config = dict(
    n_kv_head=5,
    qk_norm=False,
    warmup_steps=540,
    seq_len=512,
)
MLP neurons of a small language model. Each row is named by its layer, matrix (up: input weights) and neuron, and shows model dimensions 112-239. Each number is 128 + 24 x the weight over its row's rms, rounded and kept within 0 to 255.
Before each neuron's rows, "fires on" lists the tokens most often at its 100 highest values on Wikipedia text that the model never trained on.

fires on: "ed", " State", " 1", "L", " free"
L8.up760 [108 104 113 139 150 123 122 121  89 124 102 130 102 120 134 114  98 108 138 143  95  97 123 134 157 138 106  86  92 132 113 115 112  92 149 133 141 113 153 153 112  97 148  58 197  71 124 158 164 132 104 145 141  79 216 153  86 128  77 162 162 144 131 109  97  98 138 135 147 117 134 117 154 128 123 136  98 156 128 140 100 121 106  78 152 147 110 116 123 103  95 135  89 109 142 119 160 136 140 129  50 119 120 100 134 142 124 109  92 128 137 136 136  78 125 152 126 144 111 124 154 153 162 128 158  97 133 151]

fires on: "\n", "d", "ct", "ology", "as"
L6.up1246 [ 93 109 134 118 147 132 123 177 109 198  92  75 111 158 111 147 158  98 132 150 138 146 103 133 121 178 117 138 127 113 139 106 174  93 153 127 113 114 141 106  95 124 156  64 130  98 132 114 127 122 156 116 152 103 155 143  86 132 112  72 175 152 134 126 150  56 130 117 133 110 155 146  91 122 131 140 127 132 118 117 170 110 142 110 131 156 177 150 119 160 171 186  75 130 172 102 136 138 156 128 118 112 128 152 109  95 136 123  93 124 128 103 133  95  97 102 100  92 146 135 147 154 132 161  83 137 137 115]

fires on: "\n", "-", "et", "ver", "as"
L6.up153 [133 134 121  84 135 140 142 134 174 127 138  95 132 148 127 150 153 116 139  82 102 137  79 122 106 185 135 125 148  97 148 110 171  93 143 129 130 116 141  98 145 158 120 140 161 140 138 127 107 148 145 179 148 112 182 123  76 125 118  96 172 169 170 126 109  89 118 116 155 104  82 147  91 140 150 118 117 127 126 151 154 138 153 126 125 106 132 127 102 201 147 104 109 114 142 112 180 105 126  93 136 128 131 126  98 130 132 152 105 163  99 123 127 131 101 108 120  94 165 134 128 124  98 128 160  94 103 118]

fires on: "or", " include", "ig", "ul", "d"
L12.up381 [164 113 133 163  98 113  82 152 137 176 142 107 125  95 121 129 116 113 102 137 142  88 120 122 126  94 108 110 144 123 137 195  97  99  99 134 110 155 151 133 118 137 146 141 132 116 127  83 139 121 160 141 113 157 119 140 137 112 104 142 111 105 129 123 141 151  82 106  71 120 182 143 124 116 153 122 128 131 132 157 144 111 108 104 131 142  52 135 124 155 145 110 115 168 157 125 138 145 147 136 101 152 139 147  77 119 140 147  82 135 143 124 101 117 133 159 116 134 148 108 112 117 166 113 110 123 124 157]

fires on: "us", "ar", "am", "av", "que", "l"
L6.up246 [117 128 135 119 128 102 132 139 123 116 137 132 120 154 127 134 144 137  85 101 105 141  83  75 100 115 104 120 166 147 148 158 138 121 124 134 111 125 144 137 143  64 141 130  95 111 162 102 153 151 108 117  60 121 128 114 146 153 171  70 132 158 148 118 117 129  94 135 151 157 117 158 134 147 173 185 106 124 138 124 154  93 162 106 106 140 159 132 146 132 165 127 119 119 118 129 152  97 110 164 131 127 127 138 143 115 142 102 137 113 128 135 130 130 117 140 122 129 133 167 112 137 150 135 139  99  99 106]

fires on: "g", "n", " gr", " Education", ":", "s"
L8.up118 [144 120 114 148 158  98  89 126 116 116 147 123 132 103 177 143 152  82  90  85 126 133  94 166 144 104 143 140 136 133 115 138 128 121 170 100 115 136 101 123 113 177 153 150 130 152 147 111 136 138 125 129 118 179 147 107 176  85  98  83 136 116 119 147 151 142  96 113 129 211 135 166 158 166 142 142 142 108 113 118 135 125 163 108 150 116 147 133 126 158 104 135  81 110 135 108  94 150 109 143 144 121 117 132 109 133 139 121 132 134 120 123 112 121 138 103 120 127 104 114 121 139 143 155 107  81 158 124]

fires on: "A", "-", "on", "ate", "P", " A"
L7.up138 [130 146 117 120  65 110 102 136 139  75 107 124 124 107 141 122 134 112 134 117 146  91 120 130 115 125 122 137  88 140 157 129 140 113 135 147 117 101 172 127 163 128 142  89 142 184 169 139 133 136 111  94 136 137  75 124 137 128 119  78  73  83 102 144 135 115 104  56 112 128  98 103 147 136 136 159 176 156 132 163 142 167 138 124 137 120 130  69 128 148  92  96  90 134 149 126 150 134 155 162  87 132 122 150 105 117 101 146 172 113 107 100  79 107  91 117 145 106 113 109  98 112 140 146 127 169  90 127]

fires on: "n", "id", "ch", ":"
L7.up992 [149 116 146 123 149  97 114 141 108 151 143 119 117 144 179 123 121  61 127 142 109 127 152 120  83 138 150 138  94 123 138  95 126 152 154 101 101 111 128 134  85 159 176 106 144 101 115 117 194 137 151 126 145 120 104 124 166  95  68 146 110 112  96 108 100 116 131  69 144 176 136 100 153 154  98 128  98 136 115 149 169 116 154 110 155 135 119 120 154 117 100  98 147 105 120 123 102 166 129 139 135  84 153 140 143 105 171  93 120 154 123 134 103 117 126  82 141 123 101 109 186  97 128 147 116 131 156 108]

fires on: "s", " f", "e", "u", "en"
L12.up693 [141 172 146  98  94  95  85 108 163 127 126 107 151  96 150 149 158  83 189 133  88  86  92 121 123 170 122 129 147  83 127 150 125 137 124 157 130 144 137 140 127 117 157 162 138 111 125 112 120 172 118 133 128 174 111 158 126 188 157 134 143 158  86 114 142 109 104 130 146 161 139 141 135 167 107 124 136 140 142 133 137 133 110 174 160 149 116 117 138 157 125 134 127 138 119 119 134 135 105 130 128  73  99 118 142 125 114 138 138  93 113  78 111 113 130 164 172  80 172 149 144 131 122 128 132 103 130  51]

fires on: "ran", "ina", "ally", "east", "dy", "ical"
L4.up260 [118 151 140  92  58  69 141 127 120 141 106 114 107  90 105 137 152 150 110 145 163 136 198 176 122 147 125 156 135 116 107  98 130 116 166 119 126 128  85 130 170 134 120 136 103  96 131 134  98 106 100  68  98 126 139 151  26 146 120  94 141 155 140 129 124  89  88 150 168 117 191 124 192 134 125 140 118 144 139 145 154 146 147 143 153 126 129 102 118 115  77 149 154 127 159 140 116 176  88  94 134 138 135 123 146 124 147 113 129 130 101 101 119 121 109 119 115 115 133 161 154 118 146 121 119 101  96 143]